Weights of a small GPT-style language model, trained from scratch on English Wikipedia.
Size: 12 layers, width 512, 8 heads of 64, MLP 1344 GeGLU, vocabulary 50257, 63.1M parameters.
MLP neurons of a small language model. Each row is named by its layer, matrix (gate and up: input weights) and neuron, and shows model dimensions 202-329. Each number is 128 + 32 x the weight over its row's rms, rounded and kept within 0 to 255. Numbers have three digits each. A neuron's up and down rows have the sign that makes its largest values positive.
After each neuron's rows is what it responds to, as a language model described it from the Wikipedia text at the highest values.

L4.gate576:131119111143085218169202095118140113084132084174114157114104168155085168155162147058148186140183181127118165146152146110152191092111137148110132112140150136148186147106161194084125117152145178128086102124102134123148127169157105113127108139096122150113087127085145128119105148136095120108120140126062074143204162139143162137098130166128122138129158147155172136102132119095040201129102
L4.up576:110125158158130103071155081104142145071128112173142127118149094139138159139140104140120107133202095137173085082189116090146126165134101185133102109168110146155141157066159078099158149076112069130114092167180098120091149174142066090138140115112089128139105139071096140129153123149157097080090138138140172144152126124172081117085135164117142102081143169153125108096146161123092139129115
Responds to: Other / these determiners. Mainly other and these referring to the rest of a set, as in one end to the other, each other, other myths; also of inside proper names (Association of) and name-final word pieces.

L8.gate163:105109065136119102095113169218112179102146108116126181172117148112167102156111144164096143177107130142131126082133127147143072121106101108115131184055133103088149103099129162147140113132131203117108124151123092132147144145156106133171130114117114125125158120027127162159148181151103139174106136113079139092157109122095151126107107136159179130114097092165146144175121119148089131157073
L8.up163:083160215134152161229121079115124189193145120149110141149130163124156129088158140090159113140153129124114124127088144169154086096100145131157099104162135110104114140150125113085100197060108112131126181099084179108167110123154105108107098134103155153128108080145129125149153153051132147122147172118151135101099095069081154110083157114104192127152166079187176077103122098109152114149139
Responds to: Reporting verbs and dates. Reporting verbs after a named source, like noted, announced, stated, found, that introduce a that-clause or quote; also month names and day numbers in dates.

L8.gate678:132139190100095080120174104134090156087117149138063137150120139126141182099181146090091180136171158182135120148123139090156137080117089105097131139119108157134121085137142063115135172113069162180154171118131127068114159117144096065118163110120073112162090137075213118132133126122158086143138168150126205110172135129186136149186103175109182111126155161162091096093144131125083143127101
L8.up678:131139140136103118113157142180125130175097121140144173141100134111123103160123134106096149106171137199077217154146108133187074123144149110127089099115141149099129127131180114096139160115076164071140126130110125105157141060154156130136135110113058129141083138102162172168096104123083140136168138153128080142114122152137193164078131138105142133129103128095133149073141124119070106145110
Responds to: Head noun after article. Head nouns right after "the" or "a" naming a role or entity, such as defendant, school, city; also "No." and "Player" table headers.

L8.gate599:136152109148095165123107126096191106147157086116134155152123133153120122136155128047127070113151104175036189122175134094110135115105119164155073102135161139112072149113138077129118120156100130117094165120108124106149161123108106118074113161190081139137192174135175133097165160141137129153120136081124050117117124034053126141156093136118080146165139077148142158068127101116149134098148
L8.up599:146131162101124108187122107155144173205173124148126124171113156119124143132085164187128156122119124108166080143160148192121080139108098071173151133122072126198142141123127120136130114100161143128122139210112159105157163175148134174164143142088177119165116166116161107116164188173069096143124087098078159109104129134161142096104087089149122159137133145180129090123141092139144190212135
Responds to: Numbers and quantifiers before nouns. Counts, ordinals and words like other, and after the or a possessive and before a noun (the five waqfs, California's 42nd), plus coordinate seconds digits.

L2.gate1171:096172099148119116138156093161110077056162156154071157159116114139183202184110048083158176095187129176139161103137135064132155070082126125120135180167139190168077104168083174143150152045156092160107108121089164174166128153137064128149118136154164118112150126079118128191136167163101108125156117158099177130115102137125091166178039173117124141096124116149172129091118118120119100157146
L2.up1171:134115103155189050155143119181103069097164140115083151129130141104110111086099115175091159090107111136124088133110142079134157134122091126137199179192118155170163199135135121112125161123103109121119103209073137119157080141078108149177165165110092160117120159124148107167105161145175139131135115105094112129127137122147107158113111126106105096144093113159146150109144132166143164132103
Responds to: Abbreviation periods, name pieces. Mostly the period inside abbreviations such as Bros., St., U.S. before a continuing name, plus some sentence-final periods and mid-name word pieces (Ka-ori, Elim-ä).

L2.gate414:159098201097129109151127110127069069131145113113113124172153084076149138193177120105122072198029141100130167114170211134192198108086103084132162176122122150151153157162087108177096141140083119163076073131128122143195170164100130081075134112138112174089188118078126120141117070216142047142138125155167134161098137141090059186108082086158116157125133155164106123144137078117102165147195
L2.up414:150161060151143129067162078170143207102132095130121163158121151095093099068102102191087143123130122133134121119136118106132099086054126124137142132134188120163110173115181164101119097182185093102157152062118121141127113098147157128079127147168102151147120182063145137053174162132075151085070144155097120121135114096104147124095208191070113139104121119070094066148128097184116110185094
Responds to: Proper name endings. Final token of proper names, mostly places, states and sports clubs, often before punctuation, e.g. Tokyo, Harriers, Caliphate, Bolivia.

L2.gate931:116087135102132143141189181078129132138153163117149101212181106119131105130171080149156129166059106110078115121103145122095188121177135136194142187140077118117144115118157114155135166093154106158123118137169156150113114142164072163154141127201160075164151171132130156100074170136099104118108134132087090118110100170102159138100184110178095130180106147144127159137102183150091099161123
L2.up931:134098127062100157094119107073145092109137157085095151128125151199171143189139109134133113135101111140123141120152096075132201121164097134120058133061145120162154106104158106169101153089182124127158143077193115123135134151119092185055139154152135119108115112115109120127168165089116131111128117164115147149127124146149087142127131083100107129150111190111176117110155111145104162120094
Responds to: Other in lists. Mainly "other" (also "such") after "and", "with" or "along with", introducing further members of a group, as in "and other sources".

L4.gate230:122120095131092094130140169085185109162134188197135084050161121096112084154102192110139159188126109173107100088126159152157121109136052123122116139117112163108150097143199130120095103118161163143168134141145131138180166123127115080093146108113159171096141087116107142154060085136145137089119118172049150086143114062108194128142137144195147119193169121116064121131108092096121167133044
L4.up230:095109174081099160042117117081187127164129161083161121115179113134185096158137126123105056142129105149148136160138075054163140123131089157104103103074118101119144107143142163168139143093159126129161084168147133146102121085136128152136085109156107134120131118170145213180117104147087126113108121096104157106124136126152125179134139103167113164123169165181145081119187177094167183137126
Responds to: Speech and belief verbs. Verbs reporting claims, beliefs or statements right after a subject, such as claimed, believed, said, noted; also wiki section-heading endings and percent signs.

L4.gate604:106129122136098134094133083104140101131112137174119078113170105092160111136135143066074131080105116143124110116187123073178134094115143129078141087105181123109115134107155126111117108155089125113151163174114104106145153153084134121168086082117108135128128107128171144127086132159127108160130103106144181155167069110125148129103122125174121063137180119156069195136169172070114101124140
L4.up604:115065150076169118116164112079116162199188170121121098127153101193142137104128130178135131128133106103160162162125164142088136109161161097106125092124086123138083099094128069136129164122099132181106131098134117201127127139179167176146155122120107102145138171098160139202096080074075130137127121156130190096160143084093133132103077097192110101125163080165047106190110105107174107141093
Responds to: Wikipedia table cell tokens. Pipe separators, header words, and name or number fragments inside Wikipedia tables, especially review-score tables (Star) and sports or census tables.

L8.gate253:136151114185081150143113107104116209154161143160130147038127152113183162177160161170085068175126146121090116177218142123110143151146119132112145165102149105146120122142123145151155087111148175153045104146140155172121156163046134062188139173119132161147148127071165116108133105076133171169126134174119137136105099172105129096119111102177070147076100127171202139115141147118152109115149
L8.up253:106142131073102090156118119126129190114112151117158127129115117068110121086108122116092097081149115169183146107139090091074101133054069124168156113109154098185113106181135164089090113155153201136098112153126122127114137134134135126096121117106108125082110126145097155075127093141141163056113140128114079126124081156174131090109117190164127087125157133112102126178116147154158104076099
Responds to: Final piece of names. The final token of a multi-token proper name in lists, tables and match reports, e.g. Božić, Ferencváros, Colchester United, Detroit Pistons.

L4.gate117:179109159158154145100078102145151066121098115154095208140117078132116129136130121122120064165077123127079137061085155080109183118138138113160205107194138114159172124129133134115104133111133187102105114147182074144147143121115165101118116174161124163125128109111152096179143165097099101170119137147127133118088136165124096183140127137157111135072140066109104093135090133099129110123131
L4.up117:135115132132145108115058106144160139139131098105110103104173135091138147098151102082142135101115138168140138138102067134186124118115132103179143139168137113124097064125184080141109160156068220121167053129167133178157129124154138123044169148168107124208123050154110137110208126114107113140116125115103153124140106133107146130128142130128168106118179103161127099120149106115150122167143
Responds to: Numeric digits in scores/stats. Digit tokens in sports results and statistics tables, most strongly the second score after a dash (1–0, 4-3), also table cells, percentages and dates.

L4.gate713:135093125124068122176095155092085134124096092133113152177085083188134147143105107140119102077114139140081115120102090148157193131129131136111103113155075096102143170161131142122130160180159171121124138123130133121180132198121116089145156161123138121114105150166138103121128125133133128095118113167178106133106112133152073152117158162111134164148138153069127096155153159058163114106140
L4.up713:086138107100155088160125135145058092133138165144080119116126102108144126097143145120137137089148102112177150160163112126073179057049160048092106116073080132085118125155123120172148171150078116187075163097065089133168197117176197131145154100090096135103165129134160108168106079156175105090063167165104139099177085174116115146126166157148184130130118160121120159107100119138108166121126
Responds to: Space before a number. Space or opening parenthesis right before a number expected next, especially the converted density value in infobox "Density: X/km² (Y/sq mi)" lines, plus table cells, stats, dates and route numbers.

L2.gate537:113107112101116128162123161144129082140075143137144115090106147090076121110119134170144191101105168148131138153043134164198123102189126077105157154118130095137162077157167178113083118112135196168171141168151157177170125142161110137126100162098181105154154104141203189119169093135170120203160117137127105145170091146119184063093157143191099101108150108153097107109170193154132154129126
L2.up537:147168106185161098147148110072163069138108155164147137146083165174108140182126133115087106153127076144061127186078079106153166091113098101123086158157086106154120123100114123096114168143096120180124164120115132123178107160145130159119153101124131156157091146097110104155119205080168121129105159123103111105104056189088131126098092149120139121159099098113182117102158102105109116149120
Responds to: Evaluative reception verbs. Verbs reporting how a work or person was judged, often after a critic or publication name, such as praised, ranked, called, considered; weaker on numbers and pipes in table cells.

L8.gate308:127100137124120083156124126147163059080153118122065117167065164108154140152094151181163110151173114168143080089138124097151164139145167143118093123128148159111141070154075212109060136136082139109126192156139082083142153155157159131120173148128142173080207111081187147138169129201100164106090102156139132179140165080100133109144059108147148085153140092151133110136084099131155086040148
L8.up308:164135218097095143120154151127109093174120102183060118172106100089145127162068144066102130148059142186066131116108125110086132119196055172158047080164138152089096108173126094143103058118122140112102176139140137098143159166080089152104100126135153172104138125118105118146102172142142167141101140111151133143185141091150156132126157106188117075159202102115144154093208141129121124082125
Responds to: Last table cell. The space opening a cell in Wikipedia tables after a pipe or semicolon, often the final cell of a row, e.g. attendance, scores.

L4.gate499:172121121129085129142107000141134025157215098103096127087123149081159124159205150166144127170122153142093159100096129101143119120131111156152099085104091162179130176103137161123107130106146147149082131133111145112178135112111151151095115149066161079156187127108139101131142146202130137111147100109113181113154134141137086154143093066109123098161111183155176091063079104080119143133107
L4.up499:163171146171097152124112152154199134088129156122134132075118124102157113109129123106110135144140061139112146114120115111102098105164131123129157133141137139132149136152091105135161154131149139140173164144076033078151124148076140137118112134135129087148160184142136135103165098130080196127129133146193105122164123159148156145138183056138137139121185207139118183058082104167153099119135
Responds to: Media-work head nouns. Generic nouns naming the article's creative work after the or his, such as show, song, movie, album, poem; also digits and dashes in score and stat tables.

L4.gate184:111083164081173214102174089121120125191091186150096085174109160146118075160154139149102145162110059143119123064114117133141153108128137123116119116081168104082159130090124141131152110113092166128147129095135139120171162154142152157137164190107177148098149103088117154108115070140123104133066126157142135097183123111143094201143039152099100123152120153116112119149131129118112101138168
L4.up184:072087141125110105130095074150148128140095158084161169151146080125158158158124036112132115225066121197174180137129150134138109147142113131128134158121106172118181171168123069127183188115092161152109159136122113091133077106114169116120119136151144071130101093174116137067124112133141129103151047177133149137125210103155135131110129090155171149115101147108131124179098100162123173133129
Responds to: Institution and head nouns. Head nouns ending a noun phrase or proper name, above all institution words like University, Center and Museum, often in tables and lists, plus general nouns such as defendant and cylinders.

L2.gate748:102142133103137125169158185152141155096089165133171174151187044173170133107128032111148127141083099161150118103120155148071117136111102179167098143132116121159124105176038104162121089202102182194140152103096183162132108083087108138146135194165138111100134141182174171156149085168087148107124101127116133171140135067121097096136118136133085125093138123112121106144094130162151075116107
L2.up748:063112143114153097159142144146130141163138166093154164111120148141121104185013114153117059118098183090196129151112147169135085156089185144111084164075109122163109133146125080084120210088101134111152122082066155165129092126095163097090121097154113126105110108158095104076126138139160182116092137117176143114163076115111144203110102167136099188080106182117124160166149129157104099214134
Responds to: Space before a number. A bare space token right before a number, most strongly between latitude and longitude in decimal coordinates (46.25°N 119.90), also years, counts and table cells.

L8.gate967:140120146187144097119130113184156173114089107059135157147122116127116097104137137067119122131082125154142144085165165147114173125118091154140101176119153088173102076155093095142122129126155181143104090103137042135160168123100125147117138137148118124135105124168092126145113163088081114082147101073141151102103112099084128059089071111154084135106076134202110115139170159122183115128109
L8.up967:115137110115210143086091121099133123109126104115107171104126070117124126198132107191089092120102102073098076092128162146181160132116131098116180079125155154053103158111115211135160136140132141074095201132128168138170127133112103055170159104113154154091098152159108077118154105120165143113108204181129164130132100098168159147124137170069091104158165161118173255101133132091165103160098
Responds to: Post-subject verbs and name parts. Main verbs right after a sentence subject in biographies (He has, He holds, players received), plus prepositions and pieces of proper names (Vince Gill, Celtic Park).

L2.gate662:143140128161136137200163123095128081127139047017142124128139046085092107132132172096114117087113121160137137171115137129135113135172114136108077044143131100063138133139136091096106130094130162128156117151142161145138066127118156182138075092136059174098072074110103206197119120093113094113128128171090142141113064163161128105142153144123101094118151143156109118115179116187081163087148
L2.up662:130153181134088124125151112212097155062138100063166088093143109124157123118106098085131137058123092162182155152178116071110072107107108126103073114109121137087075156135105122118160111142110122143122118196127127103129089140122052116198065123133125129150094146079129163169097171158110080083131120176164148206091093072130101156100173149158182124095124139092115130090103111214074131130170
Responds to: Word-completing suffixes. Suffix pieces that finish a word split across tokens, mostly -ing on verb stems, also -ed, -ation, -ery, e.g. regrett-ing, drap-ed, chican-ery.

L2.gate838:109144185141079058179111099148166104096115178100149139117155099105255173127072027150162148104079100098134107153127206102122152074156157111153116109096098186135046127138067137097162148113130130119138137109130207108157093119110104123170167156182159087133140114153106098213136107178122111139120103108127132139163138115188067132144092119102116141069102151147143116153095156135092114184106
L2.up838:163069129136194133090129173099144125142150099096133106147122132186136102152169112126112116117096119133185058140115127143133167162108140100140142158092149151143156176110127147115133139158197160145121076125095117157141102131167125115146141146129136156167152125179154183163118145130143161101147144136126156172150119191061152165147117098102207137126111147139127192123117121126146123175122
Responds to: Definite article "the". Fires on the word "the" inside running text, mostly after prepositions or conjunctions, e.g. "due to the", "one of the", "and the".

L2.gate397:093126126118096104165095097167135125094129135113068154126122130140132110123087116162168122091140142110135189112168196169109197113175055149185153103137123162110086131098140119106133185111149160077143143110161166079118098189089075126148107087166161098103108150172096096068079140162147144108104114092046110122109132092153110142152079142096124142195156095158153086143126148089161124125110
L2.up397:126095123142078084154102143140121172097189111137144154068073130107066095124144149087096109157099135109079144127150057110169083146149083219133143109113148169148108118188128147165100142177114140142116147100148124154142148155152127142062116170110141085155067099145108136108132126145135192149104132117113150142138106115168126091130136150147136088151119139089125150128128202085100123115090
Responds to: Name suffixes and abbreviations. Mainly "Jr" after personal names, often followed by a period; also word-initial fragments or abbreviations after list dashes or table bars (Aug, Ref., p.m.).

L8.gate202:174093135149130140162117124084112088134135156077146068119089147110116126110115135139106140095114137150191139161189118163095097127126080041077098153128118146126042093160109132110129176160077139148188090147116137097105163151136105081143098139089103125204189190107166160110073078156103105114143151068178192135131066094088102096129112065132148103107132135166127099120142089132144093112095
L8.up202:173151102118126108139153153076120109165135153138051165168123126149134115129060139150099125152084103103125164117167109147155145106127144087143071179122072072105117121132165133162137144118105189131138095052118159117133137120123122094109112093155144117156146168100124094155144116080145085168140122103119123160108088164143150135147186088157152125118150133082065116127131113164105112174176
Responds to: Adverbial -ing participles. Gerund or participle -ing verbs opening a clause after a comma or after, before, by, as in after scoring, before peaking, causing; weaker on other -ing pieces and chart "number".

L8.gate333:105160151171123136132139127157101120142166115123125110114068110101089142133106126140117109111144167167150107179132170116095187114125120163119090087090139137105083130062203227067060099101127123112074149116139148181096165142125112141141126211098119155114112078138170035140165097149132123089166113166104119150170111157172117066133065111144103117142133157128126170138129091147139177133105
L8.up333:080116125165140105137121064100160167123152195098165150104144119091147108115120093134164164115108086110133087159108143120112117119125116067160176155166071109182132183161112097141123145130108132148110129110094135136118134125121188154148165158133123090176124136174224108103151123083128116129122105136082140137125164153095097125066095127146083149096102156124111188110152180133194118113109
Responds to: Name-second-part tokens. Mostly the first sub-word of a surname right after a first name, as in Berk(owitz), Bach(chan), Chat(man), often in credits or tables; also company-name second words (Disney, Soft) and table headers (Pld, Score).

L4.gate681:111128130135140151077123124114128101184142102113094176125145153128052101195175128141121094135121161126125140158131183141162133125110124137057134164164131133125150156174157160146088136088118179146103059195101110131138138136152144079145120094151139149128169120066139152178150109137115098130078127191124131099160087111112140148071127144198034152135146117125167141146097129110103125119211
L4.up681:084129157154128111145160090134139126146123138154155119137165069146098111163093132071104180108108143111162105120184106156168170149201139133117166109121145162145045120222117170129133154124097073150088097203188098156122133142171133140165119105158160117171134158100161155133121176142146137144100166109112101086166083080103105129145127156090114148096100121174129145174115186143097093109159
Responds to: Feminine -a name endings. Word-final pieces ending in -a that close names, mostly women's first names in lists, tables and bios, such as L-isa, Natali-ya, Olga, Matsush-ita.

L4.gate379:132156160134107122124133159139141149133172134164089104157080155150106065136081132162159056191117197104149134061107123165172129126143147141166063133126118140123168123109119134163132100040184127117116114128093107118140131120124106107145128092085165087099090119129107089161165115101134169132161151078159165156096138073124127157157120137110163170159146195119108185077145127069143113126127
L4.up379:101144180119106104115177124153134093148193081127130160161157166130147104109133148130101146100177129098107140157193173136150164174132097087123158140097121158018158090163148130164119135121146062141149133099065144099148176164136139169092130119083138165131145128132142145172074095131048137127115174084098161081117113109094152172178138149106071138156158066166149134125130133150143131118132
Responds to: Period/decimal point. Fires on the period token, strongest as a decimal point in coordinate numbers (5.811159°E), also abbreviations (St., c.) and sentence ends.

L4.gate1224:129085147085072136075121092097121109131144145119109065107159110133159162101151093142062140164031119189118120136145197105117150163133068062127091108115093127146144119118145119140112088084155199094115104086109125129058140123112112137175089150099152094101140179146127127076141107102148099061175113129173145113068107135111093106097145156124119120136130148116104138143107131125105121157108
L4.up1224:167064162113050148162101130152138113131099122111173188133200137149139093091134118115075108088122151111123070163126164207086122181182134090102121078133125120104124119163104131067136158103113127094188158130156126169104103137157113101127155147087143172151093149146078148143117114099110088182130128152135124093168130139111084139157117084149135145089129141106113116093089199154120142084158
Responds to: Route and scorer listings. Tokens in road and rail route descriptions, such as connecting, Major intersections:, then, and colons or minute apostrophes in football scorer lists and tables.

L4.gate150:163125114093072174094183144135128095138200086158129091140100118109116145148088193214142154173125136101154178143152120133122115151118145076092158176141109122143109104068163157087095101100152151182148139099105105100134200135133103157122124179116146226115075114075131210161122112118097120110125117163081122093175143160095089154134062130136138126156102133098066140102095135153144141141132
L4.up150:131161162129164105156153164167111115092121110125111134069158155140108137160074130083136155151098155140057078164148138154140145111135073115093172088093076105099113153173099156121146125132103135070135122107150120101183069176146089151119128150112072084115132122123068108125137083199101120110141189150185101205158156185077195235107130139103106148121133148139162129151094163108054160114118
Responds to: Role and position nouns. Nouns for roles or offices, often just before a person's name, such as president, manager, rector, commander; also sports table headers and terms like Player, Set, goal.

L2.gate1250:041160131141162156130106135126079149065087126169121173099120145095103050164144147099129141146137132056170115096118169119101093082144087110077176140106167169188142097157171148131088169120120116121166117134223130148125168106160164117119172187070150138100165182148151140066143137132122128185099180055127132148112080151048161154219119058137133055150106122131144125119107105102143151084126
L2.up1250:149142144087134121093103126123104127086092113077103144183077109165142105167116117089149124132118134135110140130056172114114111113100162076074148164119173149141172094140133078114128141076108118124125112071189129161148096106100170134101097146044132161151100155071164154080149150104101081126134156121126117227128125099110112191198100081134069091075170143156119172161074110120122128075125
Responds to: Person role and title nouns. Nouns naming a person's office, rank or role, such as President, Captain, member, player or professor, in bios, infoboxes and tables.

L2.gate453:086163068102097159093078170186134098175102137116155152122143088184162094146165144102088108118118106105121115146151145120142124079121124137112154135131135134149119125177098144146108120114103163131146195213113145137125143082191200141105168113088102063125155154112084127075123133107144144101172094097150115168140096145106185082102130070134141114168152141099118141121149192130112125106054
L2.up453:144164144067079163167172108138154147097125156089154143143107128109149147129135087114178099166162164175095189109141168173121199118129149150087119151110148129150111103141093172123111105145193113174158181148116135120130113147061079105113127151115146112059139141138134190061089118136145083097137120115118180138141155057125173099065124094163058169113110180081095084174120080098126152101158
Responds to: Forms of "have". Fires mainly on has, have, having, had as auxiliary or possessive verbs, e.g. "having been", "may have", "has skipped"; weaker on "54" in tables and on words like students, pupils.

L4.gate769:116149186126157112096101124154166152126161135163091163137161120146051107081177135074112175078128135178142114100151152122119113082129086150092111121164169186189082098143111145173127084160124150116162132126163105097134169155139126149141064169134166130096184124122128133137128113068091158121150118127156162095158165116140177145144182069140122081109167157168161168055136082050096152116119
L4.up769:077178078087130149123120080131136125155206173111092142147139078156152102145167118080102161053140125155156123125116150141191146123129088096145131132148114124190155121195099109143134106135147099137176156157114120126134180078112131129138079094112120093137121117131072208139182185128115194068072099171143136097149140140186089176214150120131102122159118212136135143119113108126151173164115
Responds to: Have/with/without linkers. Possession and relation words joining a noun or clause to what follows, such as have/has/had (including perfect auxiliaries), with, and especially without.

L8.gate382:160104127140127161079114104106209169156169117119083077163108142091109137139144156127131141100143060131041119150179077149108102091131072109167142151123181111162128140174167150111098110135104091064112111158133093130168181092106089163136111101105134136139189187125154141041160159137175138145078111128108102116087128067061115110125110151156119057157123113148141101056119149134106111113159
L8.up382:153105170159130156142124122101186168127138154148130152131150091147116170119153135112119140152121132128123163146133108061136135084140107172109118141126153092125130134131084102151121070112138129143137101106137116116089146108104135173147101147155123157100159116156164085157136149129200138200122146091178146112096158120079154077104150133107180119104108083139147126197171133118172099154146
Responds to: Sports score and table digits. Digits in sports results and statistics tables, e.g. final set scores (4–6) and goal columns; also prepositions in/at after nouns, and mid-word name pieces (K-oul-ibaly).

L8.gate1054:145177113074113140128158100133138143084106143052132108129116115105129101175070128086122116141082175094151085104117197161117130123142113112207138133114151090167041140102111159132152105085138109217159064116086114203107150125134101137178121107128156100139125128070143168186134164112176173136096129140152108163139071158124131094168123162117122110094061120114106180167117136148152082111174
L8.up1054:076190063160148161171129168139182172142114178111123062140128110109170123159073161123154088091113149090149140136088164148123158138151144111101132128162129166112127141126136160128139082109172104152129161140094096159167118169114133167160117072086176138077099148182068165117100110110130209094102097167134129114158052138145135115151153191137140124125078210107135121156126176135117083103107
Responds to: Names in lists and tables. Pieces of proper names, mostly people, also teams and places, in tables, credits and comma lists, e.g. Bald(e), Christine, Kot(elawala).

L2.gate1272:171147125107114137066180152121120142051136173139137134066192075150094092107104125072146113112132147145133099143139154138083131162183131138151081105137142169147151179137140135177078156178106107142153138137122100085143161130154119097170150136173108088085122162119125073115086073210090109170098150120159163138100115150157158105071127130139153090090104109129144147116130127103125165088134
L2.up1272:127103108105123135182072144142122150171172127136147104147149132132087094123114117158112119215090110157133100120154125152160124082149154148166125128108134081109120141116090116072143114101059126128086104128141071181095153095126123120138105103144116133144179141181053160124163140085189134132155134170147147091099039128110141102122138140116137056089072106104070126119091092107161059074131
Responds to: Sports-stat digits. Single-digit numbers in sports results and statistics tables, such as scorelines (2-1, 0–2), goal tallies, squad numbers, and game records.

L8.gate185:115183097205147135104098198069116119146154091090138135143102175142116103141119165085087120114145143153117108101108064122144167144154150142110166134138162092085101105146098149142124156166166147108063214173202131166158136170163168100129157136179111106136185133050087088098145124140133122145122124119091154092092148134170199148105098146137123159090182105155123162185141121109065119119131
L8.up185:086128140121135079146169151120080122033117111111144123146116092155121139136119110087167120113117136145148122153146129132131136082155148091100135124143114180073108111161137095145108095119092161151144127177185156087190160157121128108121164124132154166080165097163132089126131122147121145128140139136147148128127133082089135192090192115165138148149175118176126137123137185134107169099069
Responds to: Periods in abbreviations and numbers. Mainly the final period of abbreviations like U.S. and R.S., plus decimal points and commas inside numbers (1.75, 4.33, 2,801), with weaker scattered hits on table cells and verbs.

L2.gate420:177099125162141168085083117132133135174095084120111150199151107129075096209143171107123148160105146144123092085162173186197180138087198134084107151186169111144126159115158132160121196118116127124188120148140147138128124138107152119174114053085140183137154138130185140148097160091189147110109130203130096064082110109102134185084110146082083111133196138139170156129125109140072093127168
L2.up420:176105155169118171100131130078143152120071180133075168150167103058174101098159114122081162100134126072116098115197098155200146104108135122128058159132116174139095125191162146137139159148194136138221126130161150126139094106153104145179048087143132151181137172120164093119144191170150115152146121117101081076091141117083098126151128128110095119125083131155123157168106147152074100163082
Responds to: Female given names. Female first names or their final "-a" word pieces in names, in lists, tables, and prose, such as Cristina, Svetlana, Barbara.

L8.gate904:197110154076194082111100114119078093126113093082097102109125111127110131127157141071117117130129129095122103153105167092117109133172139093131122135105126095116133092147140106123089147103138147153102104120109144118149162139093102145107141105164130126102097115072142155152127079139141095175079116115107101087113114160139164155158195147155122132118117151133150186156078113161159131165139
L8.up904:128126179152110114115149148137155186083138097092121068118144110117085149129110137041136124150119096152120102169123130144158133121089168117144161204159142082140157131125123100196144185130111112133129157129137145073136125114096174081141077103138094140125162097103173099116200095084117151167093143096166125156124080135080169085120146148172106154119127107079084150111128127099149114129127
Responds to: Preposition after proper name. Mostly prepositions (in, at, to, as) right after a place, team or person name, as in Connecticut in, Palace in, Puckett to; sometimes the next piece of a name or coordinate in tables.

L4.gate635:115148148155176143135172112194120061097211100134054117135171109062129091160146141100108038115120125100138126134148105052168113124116058161113112147142170159102174109114114162130105078142151148097153157119113129127165158110120145144144102138121084149129178093070108118159114107081133173085129167095155110151063124114110116143201116128097118131158112128092139186056109109115144116153149
L4.up635:124141169151167186143137120163135181157135138207105140168150143103154150145172136070120118078107115128134118056180138162125131117138145128135104166145135088098102124082152172148112106153123177164155090152195120179140116147075153112147123149147090135096125122152125136138149117151083133090164061123129171144124093139160119102135159075153197126095143087073161128121127064064150122194158
Responds to: Squared unit superscripts. The superscript opener after km or m in area and density units (km^2, m^2, W/m^2); weaker hits on h in transliterated names (Mhatre) and table decimals.

L8.gate44:187078114114095142146176120145138151153111072096135126151160139099086127123119149131121078140073117135174153075150126081092131140141071094167073092158115142129125108123065134109124118101111122176164156130181103149122174200177154143126140104131098139128188151061122117141143128118127091109132143150113135103075119145086131155106134110083133135161151200123153174119055111094136156121105
L8.up44:180094128129138095090152085161054135104132099062150093171089121148144155139135143131116216120134107126140181065104151066140110146139110151143139113089121160152115153115176075085133135133097133148175100116149148084055109131136102126077106158062121147084127122157155102159105122120103116120185114149094148117107209107154099170081090101228138142120121111133096150107180105115155146104152
Responds to: Noun or article after "of the". Fires on the word right after "of" or "of the" in a noun phrase, e.g. "of the song", "Player of the Year", "of the day".